python train.py --n_layer=9 --d_model=384 --n_head=6 --n_kv_head=6 --head_dim=96 --d_mlp=1024 --vocab_size=14431 --activation="swiglu" --norm="rmsnorm" --norm_place="pre" --norm_eps=1e-06 --positions="rope" --rope_base=3560.0 --rope_fraction=1.0 --qk_norm=false --attn_scale=0.102 --bias="none" --tie_embeddings=false --parallel_block=false --init="uniform" --init_std_qkv=0.0251 --init_std_o=0.0 --init_std_up=0.0251 --init_std_down=0.0 --optimizer="adamw" --lr=0.00146 --beta1=0.9 --beta2=0.98 --weight_decay=0.065 --lr_head=0.00853 --grad_clip=1.0 --warmup_steps=233 --schedule="wsd" --decay_fraction=0.661 --decay_shape="linear" --final_lr_fraction=0.05 --batch_tokens=131072 --seq_len=512 --doc_mask=true --train_tokens=724700000 --steps=5530 --dataset="wikipedia_en"
MLP neurons of a small language model. Each row is named by its layer, matrix (gate and up: input weights) and neuron, and shows model dimensions 128-191. Each number is 50 + 10 x the weight over its row's rms, rounded and kept within 0 to 99. A neuron's up and down rows have the sign that makes its largest values positive.
After each neuron's rows, "fires after" lists the tokens most often just before its 100 highest values on Wikipedia text that the model never trained on. A number after a token or word is its count.

L4.gate717:39 40 40 51 47 67 45 64 32 53 54 40 36 50 54 45 46 47 46 41 50 46 56 50 40 31 53 47 49 45 51 44 40 37 36 44 67 70 38 66 51 60 47 38 50 47 70 51 45 43 59 68 59 42 55 47 44 69 59 29 54 68 32 33
L4.up717:33 47 53 67 50 43 56 54 62 64 49 49 49 44 48 68 53 45 57 44 40 40 48 54 58 60 65 59 51 64 56 59 45 53 59 60 53 39 73 35 47 39 54 49 43 43 60 36 52 53 59 37 71 36 55 43 46 28 45 60 59 50 61 44
fires after: "M" 23, " M" 12, " cor" 6, " Arch" 6, " Moll" 4

L4.gate1013:79 74 48 58 53 55 62 46 55 53 51 54 44 44 55 60 46 52 53 54 60 65 46 46 44 55 48 48 51 53 50 33 58 61 50 45 46 54 56 59 35 60 49 53 53 52 38 39 58 38 60 47 58 42 53 49 45 33 38 40 55 60 59 40
L4.up1013:44 53 49 68 58 50 49 67 68 44 52 46 53 59 44 60 46 50 46 31 27 62 43 56 42 61 54 41 61 48 51 45 31 59 65 73 54 57 51 54 65 55 34 50 66 47 58 43 38 30 60 38 44 55 63 67 40 37 31 44 47 38 41 51
fires after: "B" 19, " F" 10, " f" 10, " B" 8, "F" 5

L4.gate348:51 44 48 53 52 54 46 34 34 54 47 40 63 59 45 31 44 50 51 44 43 36 64 36 54 45 44 54 44 54 57 45 58 49 56 35 51 46 58 54 64 61 50 39 36 38 36 40 43 69 45 39 60 57 46 37 66 46 52 61 39 59 61 61
L4.up348:30 57 41 47 54 43 36 38 36 64 45 53 47 49 52 37 54 41 43 41 55 44 65 48 51 35 48 52 54 60 48 28 58 52 73 59 52 36 35 79 43 46 42 39 59 51 52 55 48 62 51 53 52 54 66 48 56 44 62 49 41 37 50 65
fires after: "\n" 39, ")\n" 14, "'\n" 9, ".\n" 7

L4.gate314:42 59 54 42 72 36 34 59 41 42 54 65 72 31 57 42 50 63 55 56 55 47 34 59 49 59 52 52 64 51 58 40 41 51 57 54 61 28 40 53 59 42 45 41 42 48 40 52 47 53 54 49 60 44 47 42 67 46 46 49 68 49 59 55
L4.up314:48 62 48 45 42 71 61 46 60 45 42 34 64 57 55 46 63 68 41 45 54 37 48 40 47 49 49 55 40 46 53 39 45 34 38 56 54 47 52 49 38 59 55 42 50 56 56 42 68 40 44 39 41 21 58 50 59 55 33 51 43 44 49 50
fires after: " " 35, "19" 26, "′" 16, "20" 8, " (" 4

L4.gate305:69 49 49 47 49 57 53 54 43 53 53 42 47 37 50 53 42 81 33 45 58 67 57 36 55 47 36 57 41 58 54 41 38 38 52 43 40 61 46 54 33 53 26 42 66 38 55 56 55 60 59 68 33 55 34 54 41 63 42 25 65 62 41 59
L4.up305:48 41 63 51 40 69 45 59 34 45 53 41 73 69 51 52 46 64 65 32 38 57 58 35 44 37 66 59 55 60 47 51 44 47 57 36 45 63 50 48 60 35 56 55 53 42 61 55 53 46 53 50 49 54 53 75 48 67 58 44 57 62 71 44
fires after: " |" 26, " Votes" 12, " Apps" 11, " −" 10, " Goals" 8, " " 5

L4.gate812:73 64 38 65 52 57 58 49 60 52 50 51 47 41 39 57 47 44 63 45 57 44 54 37 37 55 40 45 39 41 48 51 56 31 39 60 42 55 65 36 40 49 51 69 53 57 50 33 48 42 27 53 52 69 39 56 43 47 35 72 66 51 69 54
L4.up812:62 54 42 47 41 52 57 54 46 52 49 37 47 54 46 47 63 56 42 38 61 59 53 47 48 51 43 70 48 44 34 70 58 42 52 55 43 34 61 45 64 50 45 59 68 35 66 27 48 52 59 66 55 54 48 50 43 60 41 48 51 50 56 55
fires after: "," 17, "." 13, " Fl" 6, " h" 5, "gl" 5, " ob" 4

L4.gate201:59 48 46 37 46 41 60 60 40 61 50 56 53 43 60 43 47 41 64 38 56 39 53 44 41 42 61 48 48 50 36 48 40 63 48 62 39 59 64 46 52 51 45 57 50 59 54 44 52 58 54 47 40 35 49 55 53 55 54 52 52 51 66 31
L4.up201:40 50 55 44 56 61 55 57 50 44 48 55 58 46 61 55 47 58 42 47 55 54 57 37 61 58 52 54 47 65 62 32 56 52 58 41 39 43 47 14 56 56 47 47 49 32 47 50 56 41 59 38 43 51 57 55 64 45 57 59 48 68 48 34
fires after: " " 76

L3.gate23:52 67 45 56 51 51 61 69 53 48 43 52 45 31 48 65 58 53 48 58 47 53 39 58 62 45 44 61 50 48 37 45 43 47 47 37 51 56 53 45 32 47 60 50 39 38 41 50 44 42 49 70 61 61 41 48 55 63 61 50 45 50 31 53
L3.up23:48 48 49 31 71 48 51 45 43 24 65 37 51 43 40 31 52 43 60 44 28 43 33 48 50 42 52 43 51 62 36 57 44 57 63 43 58 59 61 50 49 45 60 44 31 46 51 47 55 39 42 52 65 61 50 48 45 71 59 77 56 46 62 69
fires after: " " 25, " |" 14, " (" 10, ";" 9, "-" 6

L4.gate1008:40 54 43 66 48 67 65 73 38 41 48 43 54 41 53 27 75 42 58 50 55 55 32 57 48 53 65 59 68 48 63 30 64 41 43 57 44 63 51 31 66 53 48 68 45 51 56 30 67 37 65 56 52 62 29 46 67 37 48 46 49 51 67 35
L4.up1008:46 47 52 59 62 49 47 53 55 41 55 45 63 69 57 44 39 61 46 41 33 47 56 55 52 42 59 50 69 31 51 46 47 45 51 51 59 34 57 58 63 29 50 49 56 40 64 44 46 35 48 37 59 57 44 28 51 32 50 40 45 47 57 43
fires after: " Z" 32, "z" 6, "S" 6, "az" 6, "iz" 5, "Z" 5

L3.gate924:63 51 34 64 48 48 47 49 48 58 45 37 59 46 43 39 49 61 42 47 52 58 50 57 63 67 67 50 56 50 53 50 57 51 40 61 47 62 58 59 38 38 40 34 47 42 59 58 33 55 61 53 40 39 57 45 39 41 60 39 50 51 52 73
L3.up924:55 55 35 41 33 53 59 47 60 50 38 39 49 68 63 47 70 45 46 56 57 49 46 65 49 52 45 38 58 33 67 43 47 53 52 55 59 34 42 52 41 38 57 51 57 47 68 61 54 44 49 48 45 59 46 42 43 60 58 62 45 44 44 41
fires after: "." 71

L4.gate66:48 52 48 71 42 50 49 62 44 48 69 56 53 60 58 71 55 40 33 49 54 49 52 55 66 71 58 40 46 55 44 30 57 64 53 40 50 44 38 51 60 46 47 33 54 59 61 36 68 37 64 49 45 42 56 47 50 49 55 33 58 55 48 46
L4.up66:67 43 79 66 43 50 56 60 50 57 65 62 28 49 36 27 49 43 45 67 41 51 45 42 57 51 41 47 51 45 58 63 40 34 44 52 43 57 60 51 56 43 33 41 53 56 49 41 66 49 53 62 37 42 49 52 52 58 46 68 55 65 70 47
fires after: " D" 32, " d" 12, "D" 7, " dis" 6

L3.gate380:72 57 42 46 49 49 69 62 44 35 51 52 57 68 53 42 56 56 47 53 44 54 43 63 48 56 57 49 17 57 47 50 49 27 59 60 31 55 46 42 62 55 52 53 42 30 53 36 76 43 38 51 77 56 55 32 62 30 49 42 43 43 39 44
L3.up380:48 50 47 50 22 52 40 42 45 52 64 30 43 69 53 62 44 58 58 41 51 79 40 35 54 54 60 46 49 36 64 54 24 56 43 54 45 53 56 41 51 53 53 58 43 57 36 51 48 40 34 40 15 49 61 59 62 47 45 58 57 55 54 39
fires after: "20" 47, " " 17, "-" 6, "19" 5, "00" 4, " (#" 4

L3.gate531:57 33 60 66 53 50 71 49 39 58 44 45 48 43 39 39 55 50 43 49 65 59 57 33 62 55 74 50 40 36 48 57 43 37 53 45 38 57 49 51 47 33 45 44 10 57 54 28 48 40 59 65 46 39 50 54 42 62 58 49 38 51 36 49
L3.up531:48 36 58 48 49 39 53 62 31 44 43 43 44 29 47 40 57 61 60 26 67 43 43 58 52 52 52 58 38 53 50 36 30 54 49 44 68 33 37 42 39 58 40 39 43 61 51 62 25 71 37 35 35 63 47 37 40 56 54 61 40 47 50 53
fires after: "." 96

L4.gate318:55 55 41 53 55 51 45 57 63 51 44 36 42 59 58 47 64 48 33 41 41 40 32 39 44 45 38 58 47 42 42 43 49 43 55 57 42 48 47 46 74 42 28 25 66 35 62 48 51 53 53 46 55 47 63 40 60 67 52 52 40 49 40 34
L4.up318:57 63 41 57 50 52 27 62 67 43 49 42 64 50 50 50 45 63 51 48 43 57 43 62 60 44 55 59 55 53 40 35 49 57 61 51 42 65 62 34 45 43 52 34 58 38 50 51 55 61 45 44 49 37 47 46 62 53 35 63 60 42 47 42
fires after: " " 30, "20" 10, " Dem" 5, " f" 4, " rem" 4

L4.gate735:33 65 50 57 55 41 44 36 28 35 64 47 46 52 34 46 45 51 52 33 54 53 52 41 46 73 47 49 53 59 49 54 49 55 72 27 30 55 56 35 58 25 30 43 42 40 58 33 38 34 47 41 62 55 48 47 40 47 57 51 43 30 57 53
L4.up735:67 61 45 63 32 43 69 68 47 54 61 50 57 48 43 65 33 49 44 58 44 41 45 48 50 44 39 53 38 49 59 58 50 46 49 39 50 50 66 31 49 53 61 60 62 59 55 41 56 57 57 49 55 56 55 41 63 57 47 37 48 39 63 38
fires after: " (" 29, " Al" 15, "is" 12, " al" 8, "Al" 5, ".\n\n" 5

L3.gate372:34 47 48 46 52 61 47 43 57 52 72 45 82 44 49 62 50 44 58 45 51 44 62 56 50 55 49 56 53 44 39 55 41 46 63 48 53 34 65 50 38 53 37 41 56 35 48 50 46 51 30 40 60 71 49 26 31 46 58 58 62 53 57 65
L3.up372:44 47 33 46 50 48 64 44 39 51 43 42 55 50 50 55 38 40 48 50 42 53 60 58 51 43 61 48 44 41 43 48 52 43 54 72 41 50 50 46 47 50 37 35 43 44 53 42 39 62 45 46 36 49 49 55 41 54 59 56 51 47 39 54
fires after: "." 55, ":" 9, " Serbian" 4

L3.gate478:50 50 42 44 53 55 41 56 52 40 57 46 49 42 51 41 46 67 56 55 64 49 66 37 62 39 29 48 46 48 59 47 49 36 46 56 65 46 63 38 37 38 31 56 46 52 41 61 49 42 49 44 51 43 52 39 57 43 46 57 67 61 61 54
L3.up478:67 74 43 65 48 48 40 42 58 43 55 49 46 44 59 44 53 31 56 46 66 43 48 43 45 49 58 47 60 47 44 51 33 43 46 48 38 52 21 35 54 76 40 40 42 59 40 53 50 57 49 41 35 60 61 47 53 52 43 49 33 55 53 35
fires after: ".\n\n" 40, " " 14, " |\n\n" 7, "20" 4

L4.gate399:70 48 47 50 50 54 56 28 58 52 55 53 41 41 50 47 58 40 58 42 42 68 58 63 40 48 45 53 43 57 32 62 40 47 60 53 68 56 47 25 43 59 36 45 42 53 42 35 30 42 44 51 50 42 59 46 62 44 43 57 65 53 36 52
L4.up399:45 59 69 35 49 53 46 44 42 41 49 60 33 70 74 47 51 63 43 36 28 42 44 59 41 48 49 56 33 56 33 57 56 54 64 29 36 63 59 32 51 49 51 59 56 46 46 41 45 48 45 89 57 62 59 58 42 50 49 63 45 60 63 47
fires after: "," 34, " (" 19, " " 18, " |" 10, " was" 5

L3.gate790:66 36 43 47 61 29 55 29 46 63 56 46 41 75 47 52 47 35 40 64 50 53 69 56 62 53 51 31 35 45 49 85 32 64 37 53 51 48 62 62 63 52 54 58 45 33 43 40 45 52 59 51 62 53 71 55 44 50 32 44 58 53 56 51
L3.up790:44 43 54 67 35 47 46 34 39 55 79 47 47 60 63 42 50 53 46 57 49 66 60 37 52 53 43 63 37 37 54 51 60 55 56 43 59 52 47 32 65 57 35 45 42 48 45 52 54 40 37 33 67 51 57 48 55 34 44 47 32 45 43 61
fires after: "," 49, " ." 8

L4.gate218:57 63 32 69 53 49 30 52 52 53 43 27 42 47 40 57 35 47 45 40 69 42 55 49 44 40 48 66 44 52 40 47 59 43 35 61 31 47 43 53 59 40 54 56 37 46 63 46 63 61 40 52 41 57 52 47 74 39 46 31 69 59 49 36
L4.up218:45 41 66 56 67 38 62 59 41 45 53 62 34 34 42 35 51 46 43 61 43 38 58 54 55 59 54 58 59 41 53 56 46 58 60 70 50 49 30 39 43 50 52 20 44 47 58 32 42 34 47 49 41 50 50 45 41 50 50 56 32 62 58 45
fires after: "20" 26, "19" 18, " C" 7, " the" 5, " Sc" 4

L3.gate588:46 51 50 51 54 30 56 58 53 49 40 36 52 49 57 64 52 44 29 34 55 56 68 38 61 52 39 58 60 48 59 57 49 55 60 30 44 50 27 61 63 47 48 60 67 46 59 58 37 45 54 56 59 61 41 44 48 48 41 46 43 54 65 62
L3.up588:46 45 53 49 57 53 46 43 55 56 59 45 57 37 35 52 37 64 50 52 47 56 41 46 61 41 48 47 54 48 68 62 34 40 51 29 45 55 54 46 48 38 32 25 59 43 47 63 53 58 52 68 56 52 56 57 48 59 56 52 44 43 56 32
fires after: " " 45, " |" 35

L3.gate458:51 49 43 31 34 48 69 48 62 64 45 52 44 43 53 43 29 54 61 45 69 40 42 50 69 47 56 43 49 22 19 58 38 61 63 48 37 65 51 67 56 54 38 74 52 46 52 44 46 53 57 47 31 51 59 53 27 50 29 51 55 53 57 56
L3.up458:42 58 47 59 36 43 69 39 30 59 61 53 64 67 60 29 44 53 43 51 64 59 36 39 64 38 49 54 49 24 42 56 44 51 53 56 45 61 55 39 56 50 40 38 47 29 19 54 64 48 49 44 23 49 65 48 39 57 50 46 57 40 38 71
fires after: " " 29, "." 23, " −" 13, ":" 9, " $" 5

L3.gate472:37 57 59 45 46 34 80 31 54 34 39 55 41 41 53 48 63 65 56 56 63 58 41 46 59 44 37 49 52 62 34 54 49 37 41 34 61 45 76 38 46 53 45 37 54 36 40 59 53 58 53 54 53 64 54 40 52 27 46 46 49 46 53 47
L3.up472:48 70 58 73 63 77 51 37 51 54 42 62 66 56 47 52 77 63 50 49 66 49 55 52 55 43 55 53 48 59 41 51 43 62 56 44 50 53 55 37 59 41 46 43 41 42 48 60 64 67 46 34 57 49 56 41 39 41 59 45 38 56 50 47
fires after: " " 43, ":" 22, "." 11, "2" 5

L3.gate605:46 52 49 47 48 34 57 52 59 46 40 35 51 56 46 44 41 49 59 57 46 52 56 35 47 32 50 58 49 47 54 49 48 41 40 53 66 63 38 48 66 68 71 66 44 61 51 54 45 58 83 73 55 51 55 49 41 43 57 44 63 59 44 42
L3.up605:52 35 54 70 57 63 45 48 53 40 43 45 55 41 52 50 47 59 46 47 51 44 52 62 51 67 52 62 44 53 55 63 55 40 49 24 58 65 50 45 50 55 49 59 31 73 48 60 46 53 39 47 53 39 65 50 38 36 60 44 60 77 44 35
fires after: " " 39, " |" 12, "19" 7, "|" 7, "," 6

L4.gate666:47 38 60 50 36 47 49 36 57 40 29 48 54 40 44 51 44 55 56 46 53 54 57 53 53 45 39 43 66 49 40 42 49 52 76 47 55 61 59 47 53 45 39 44 40 50 48 28 47 35 71 31 59 72 43 40 37 23 36 65 47 37 48 60
L4.up666:39 38 45 44 62 38 58 46 60 52 50 66 44 49 20 65 43 23 71 36 51 41 55 51 45 65 32 62 48 44 37 59 54 54 53 33 53 53 63 46 52 51 56 73 49 54 53 47 43 65 51 45 47 49 64 71 33 49 73 63 57 44 59 49
fires after: " (" 40, " \"" 11, "." 10, " " 4

L4.gate90:53 51 60 53 48 34 41 59 36 44 36 71 62 48 55 51 59 57 45 28 64 67 55 50 30 43 49 47 56 59 63 52 50 52 71 56 42 42 59 49 56 49 35 62 41 27 44 48 53 46 49 47 64 57 39 29 59 41 69 37 43 39 50 55
L4.up90:50 54 45 53 53 43 65 48 51 62 52 71 69 41 44 44 31 58 57 59 57 46 43 54 47 41 52 57 47 54 44 54 42 35 74 39 52 62 69 53 53 59 63 71 45 65 55 34 33 49 63 37 56 47 49 49 42 43 57 52 41 48 38 42
fires after: " (" 14, "-" 13, " un" 12, ".\n\n" 7, "." 6, " '" 5

L3.gate959:52 46 44 48 44 50 39 46 44 51 52 48 40 62 40 62 57 49 53 44 55 48 42 58 41 51 55 47 57 50 44 43 53 57 59 46 35 45 44 37 62 56 32 50 58 41 68 45 57 45 38 53 43 57 45 65 50 55 28 29 49 40 56 49
L3.up959:42 53 44 43 49 54 51 54 50 59 56 51 50 44 36 50 54 51 34 38 44 50 51 53 56 33 53 49 63 41 48 28 44 59 75 43 29 51 58 65 40 56 32 48 41 69 60 47 56 49 44 55 51 59 53 57 50 68 58 45 42 43 59 50
fires after: " " 50, "19" 8

L4.gate26:69 62 49 52 54 47 50 44 46 57 60 63 44 33 46 61 31 50 52 37 68 43 54 58 59 45 44 41 30 57 41 58 50 53 44 42 48 51 38 53 49 61 51 60 62 45 48 54 51 56 30 74 51 47 56 41 60 48 47 25 53 68 52 50
L4.up26:46 44 49 52 72 54 51 44 32 59 64 62 62 42 42 38 55 53 49 36 49 46 39 67 43 55 41 61 42 68 33 58 35 53 42 43 62 54 56 52 46 48 60 62 67 57 41 58 31 50 57 69 34 33 62 52 54 51 52 31 55 46 47 40
fires after: " " 26, " +" 12, "14" 8, "12" 6, "10" 6, " −" 4

L4.gate495:49 50 42 39 63 59 68 53 47 71 57 35 57 57 50 48 39 64 41 31 49 56 57 53 50 55 49 64 65 61 50 52 32 47 47 41 60 55 71 58 42 61 53 48 55 48 56 42 42 65 66 52 58 54 30 45 43 55 32 43 50 45 47 64
L4.up495:61 62 38 59 33 63 46 43 43 63 48 33 45 51 61 39 33 47 39 52 49 47 53 41 49 52 56 72 54 37 69 32 64 53 71 51 57 58 62 42 55 35 61 42 49 46 56 34 64 48 63 34 67 63 38 35 38 51 53 60 60 54 47 44
fires after: "-H" 11, " H" 11, "H" 10, "M" 8, " h" 7, " M" 7

L4.gate17:46 56 43 27 52 27 54 58 40 47 49 54 47 60 46 52 29 54 50 41 46 39 33 49 49 55 52 38 72 51 49 58 51 58 53 48 60 35 53 52 42 61 56 37 66 50 41 47 51 55 57 40 46 44 57 43 65 35 51 56 51 56 50 44
L4.up17:53 61 31 36 46 46 56 48 61 44 70 57 54 41 45 34 39 71 55 62 43 53 35 50 57 55 48 46 79 42 56 61 35 41 49 42 24 39 63 33 22 53 51 32 49 48 37 53 45 47 45 59 44 44 46 53 80 34 48 62 68 55 42 43
fires after: " " 35, "19" 10, " Ba" 4, " O" 4, " We" 4

L4.gate910:51 49 44 49 29 45 61 25 49 45 24 49 50 49 48 29 35 57 38 51 57 41 40 56 70 56 72 63 56 53 56 34 64 44 49 57 58 81 60 53 59 49 64 63 34 36 57 32 50 23 54 44 49 72 53 40 53 51 40 60 67 47 64 59
L4.up910:49 55 35 68 37 70 45 38 55 50 50 59 59 43 66 60 40 46 38 50 70 59 65 58 65 56 64 50 70 57 58 49 35 48 38 46 56 43 64 44 56 42 41 52 37 45 43 42 50 40 74 52 44 52 49 48 67 41 28 55 58 61 55 57
fires after: " S" 13, " C" 12, " N" 11, " E" 9, " L" 8, " A" 5

L3.gate328:54 51 45 44 55 66 51 38 38 72 53 43 56 56 44 56 37 41 36 57 53 47 69 33 59 44 48 47 49 45 49 53 61 57 41 39 44 52 34 50 48 51 38 44 32 52 49 52 69 59 48 46 42 55 69 55 56 49 61 30 64 50 68 49
L3.up328:49 53 49 48 40 43 41 75 36 57 49 44 43 37 53 44 50 61 45 39 62 55 40 65 54 48 53 38 36 64 49 55 56 35 56 46 67 34 41 40 43 41 52 46 38 39 58 34 58 44 47 40 32 65 32 34 46 37 46 53 39 42 31 59
fires after: "\n" 30, ")\n" 24, "." 16, "\n\n" 6

L3.gate883:46 61 42 54 41 50 52 37 50 26 49 50 47 62 47 57 42 59 53 47 46 55 52 60 65 41 63 46 55 34 38 61 36 67 46 50 37 61 37 65 30 50 47 61 36 74 60 45 52 62 62 46 50 48 51 53 55 69 43 73 33 52 60 53
L3.up883:52 41 57 50 48 67 38 31 36 64 40 58 41 51 56 61 43 52 34 47 62 41 36 66 49 45 60 48 56 42 65 58 46 46 54 53 38 44 50 52 20 53 44 55 73 45 51 62 50 58 53 54 50 39 54 62 63 47 50 53 43 41 41 51
fires after: "," 23, "." 20, "-" 9, " " 7, " his" 4

L3.gate589:74 62 59 57 28 46 48 42 58 72 50 51 57 53 48 56 49 56 47 38 59 38 44 48 46 39 63 61 63 28 41 40 57 65 60 37 48 37 40 46 44 47 56 51 32 48 49 58 35 43 44 42 50 56 57 50 32 59 38 51 60 52 55 45
L3.up589:68 60 55 62 53 57 66 42 53 66 68 46 29 54 45 51 51 52 42 48 49 65 53 56 64 50 52 43 46 59 65 38 34 26 63 78 52 52 58 47 42 50 54 45 46 38 54 53 49 53 52 58 39 49 58 41 83 58 62 71 56 63 55 29
fires after: " " 38, "19" 15, "20" 11, "10" 7, " −" 4

L4.gate527:73 45 54 41 33 46 42 23 64 47 38 49 74 43 54 48 24 64 61 50 51 37 60 54 52 59 50 55 33 54 48 60 49 64 45 29 40 56 60 55 39 66 41 56 55 56 60 43 43 46 62 62 48 66 35 53 18 41 35 64 68 48 55 69
L4.up527:53 37 32 43 74 55 58 56 48 56 56 28 51 37 55 52 41 49 44 51 54 46 48 35 47 57 45 32 49 36 64 53 63 49 52 40 73 62 47 48 37 45 56 44 55 72 60 37 45 75 49 58 56 37 49 52 56 55 66 62 67 41 57 40
fires after: "." 20, "," 16, " Tr" 7, " l" 5, " N" 4

L4.gate53:60 56 41 44 45 36 50 42 49 64 37 19 62 58 52 51 53 47 37 34 56 45 51 42 70 50 43 45 62 73 49 42 37 55 55 52 52 49 66 36 47 50 36 60 34 34 51 43 47 44 56 35 48 64 40 43 45 59 50 62 52 48 43 57
L4.up53:64 61 48 43 40 52 48 48 71 58 42 59 52 78 59 51 29 36 48 41 60 57 64 53 60 49 50 45 61 59 35 71 43 50 68 39 61 50 49 45 44 53 65 66 42 41 75 40 53 46 37 45 55 53 50 40 53 51 57 60 37 35 42 51
fires after: " |\n" 42, ")\n" 15, ".\n" 8, "\n\n" 5, "06" 5

L4.gate452:77 37 44 51 46 42 34 46 63 50 68 65 66 70 49 59 55 45 63 53 45 57 46 49 52 67 40 41 49 63 34 67 45 50 43 48 57 62 51 48 46 52 50 46 39 26 59 37 42 51 60 47 51 41 59 62 41 36 46 46 49 49 46 63
L4.up452:52 42 45 49 45 44 49 38 68 38 54 41 40 61 51 41 42 56 46 61 52 60 51 42 56 59 70 59 49 53 47 43 45 61 49 69 37 32 53 64 51 47 67 55 59 73 60 48 32 37 39 38 45 59 47 50 68 42 55 50 52 61 59 36
fires after: "19" 28, "20" 23, "18" 12, " following" 8, " that" 6

L4.gate1001:46 37 45 63 77 47 59 23 52 45 47 46 46 40 46 57 59 49 58 71 63 44 63 61 51 48 52 42 45 44 62 55 41 34 43 51 64 56 32 35 56 53 45 42 55 52 51 44 30 66 58 48 57 40 56 43 41 66 62 31 72 61 45 52
L4.up1001:53 62 46 41 50 50 56 45 25 42 48 46 51 42 62 41 46 66 51 50 33 58 68 46 49 63 40 74 60 31 47 50 29 51 48 51 55 50 49 27 61 52 45 35 46 63 55 53 58 37 41 53 44 59 29 44 36 46 42 35 64 49 32 44
fires after: "20" 38, " the" 15, "19" 6, " " 5, "," 4

L4.gate130:65 45 56 58 53 35 41 43 59 65 39 56 47 66 55 44 42 52 36 69 64 46 52 48 46 46 47 54 34 47 60 57 54 60 38 48 55 56 59 43 34 47 64 52 48 46 47 39 38 55 75 42 66 66 45 34 57 36 57 45 50 46 47 62
L4.up130:57 54 38 53 61 55 71 31 55 48 47 36 51 63 61 41 44 60 50 47 71 51 41 53 49 70 64 44 43 60 56 55 41 47 63 47 61 46 52 34 39 42 58 41 65 58 63 59 56 38 46 53 54 46 61 38 58 67 46 40 60 46 54 39
fires after: " A" 15, " B" 12, " T" 10, "B" 8, " the" 6, " o" 5

L4.gate720:72 55 54 68 48 51 44 55 54 49 60 42 49 59 61 55 53 45 25 56 52 41 52 67 78 53 64 51 43 49 50 42 47 72 31 66 57 45 68 51 54 53 43 44 47 48 49 47 58 59 46 46 30 52 52 40 57 53 44 56 54 45 48 46
L4.up720:56 72 42 62 67 41 63 40 45 47 42 61 39 37 50 41 62 60 48 46 44 47 48 50 69 42 65 48 36 63 42 57 55 47 47 59 59 57 47 66 44 63 38 35 66 58 52 17 38 57 77 56 57 44 50 49 36 33 40 37 46 50 47 46
fires after: "," 26, " D" 7, " Tr" 6, " tr" 6, " d" 6

L3.gate891:42 61 61 49 54 45 72 34 63 47 44 60 53 45 55 56 61 65 38 49 44 53 48 51 65 64 58 42 64 58 59 43 36 48 41 58 49 59 51 57 57 34 49 48 45 44 47 48 58 51 44 56 67 52 40 34 62 43 50 46 71 71 48 50
L3.up891:62 43 44 54 39 53 62 43 46 60 51 55 45 38 47 41 52 51 36 65 58 50 58 43 48 44 37 42 69 59 62 59 35 56 51 38 57 43 54 52 43 62 73 43 41 35 57 33 73 57 62 44 37 46 48 51 40 48 52 53 40 59 45 46
fires after: "." 61, "," 5, "-" 4

L4.gate428:55 55 50 29 46 53 40 58 45 60 53 50 56 56 51 45 62 45 39 58 46 30 46 60 54 39 47 62 33 52 40 28 54 52 62 53 54 56 41 45 48 63 43 53 60 54 51 35 67 59 65 52 51 32 68 47 47 44 44 56 42 57 46 42
L4.up428:66 48 29 54 47 48 50 49 71 36 37 45 68 54 46 47 48 56 38 53 46 41 48 57 60 54 54 45 43 49 69 49 75 56 49 46 31 39 47 60 49 34 43 54 53 66 48 46 37 36 38 65 42 31 49 40 72 35 54 42 85 38 44 77
fires after: "20" 56, "19" 26, "18" 4

L3.gate315:52 46 39 61 57 63 51 43 57 60 42 71 54 31 55 67 50 46 27 70 49 62 45 37 55 49 32 52 52 43 55 56 41 47 33 49 48 62 51 61 40 41 32 37 37 27 55 49 38 50 59 86 42 40 46 61 58 47 50 57 57 68 49 53
L3.up315:59 57 55 43 58 50 49 41 41 53 48 47 49 41 33 52 33 30 62 51 55 67 53 38 60 62 54 49 46 49 37 65 49 55 26 55 48 46 59 57 33 60 54 49 39 52 58 45 37 55 47 44 36 36 53 59 42 41 56 55 43 40 46 31
fires after: "19" 36, "20" 8, "80" 6, "′" 6, "18" 6, "70" 5

L4.gate378:51 39 33 51 46 56 35 59 70 37 59 45 52 55 48 54 44 41 52 71 50 57 50 46 45 46 46 56 59 59 62 51 49 59 50 60 41 49 28 47 47 57 26 48 45 50 71 57 30 46 65 63 38 43 49 58 48 57 54 31 50 52 39 42
L4.up378:57 50 42 37 51 50 53 38 35 43 67 52 48 50 73 49 47 49 57 56 70 69 59 47 50 53 44 66 39 45 56 57 44 61 56 50 68 51 44 56 48 59 50 53 52 36 44 56 49 39 44 39 59 29 40 34 42 42 36 42 39 63 48 47
fires after: "19" 62, "20" 32

L4.gate601:54 55 46 40 48 63 53 43 50 42 52 61 58 72 66 49 37 50 48 34 49 61 55 51 46 38 39 49 44 57 58 48 37 51 48 35 66 78 47 70 41 56 73 66 47 55 47 45 38 54 69 58 72 50 72 42 34 30 39 50 43 40 37 36
L4.up601:56 52 41 54 54 54 55 37 63 48 46 43 63 55 37 38 36 45 34 57 48 28 44 68 59 44 52 53 49 54 56 55 68 32 34 64 50 43 47 50 39 57 46 69 57 61 39 33 40 28 66 35 59 56 57 38 54 49 44 49 56 62 44 60
fires after: " B" 19, " A" 14, " N" 12, " b" 10, "1" 7, "B" 6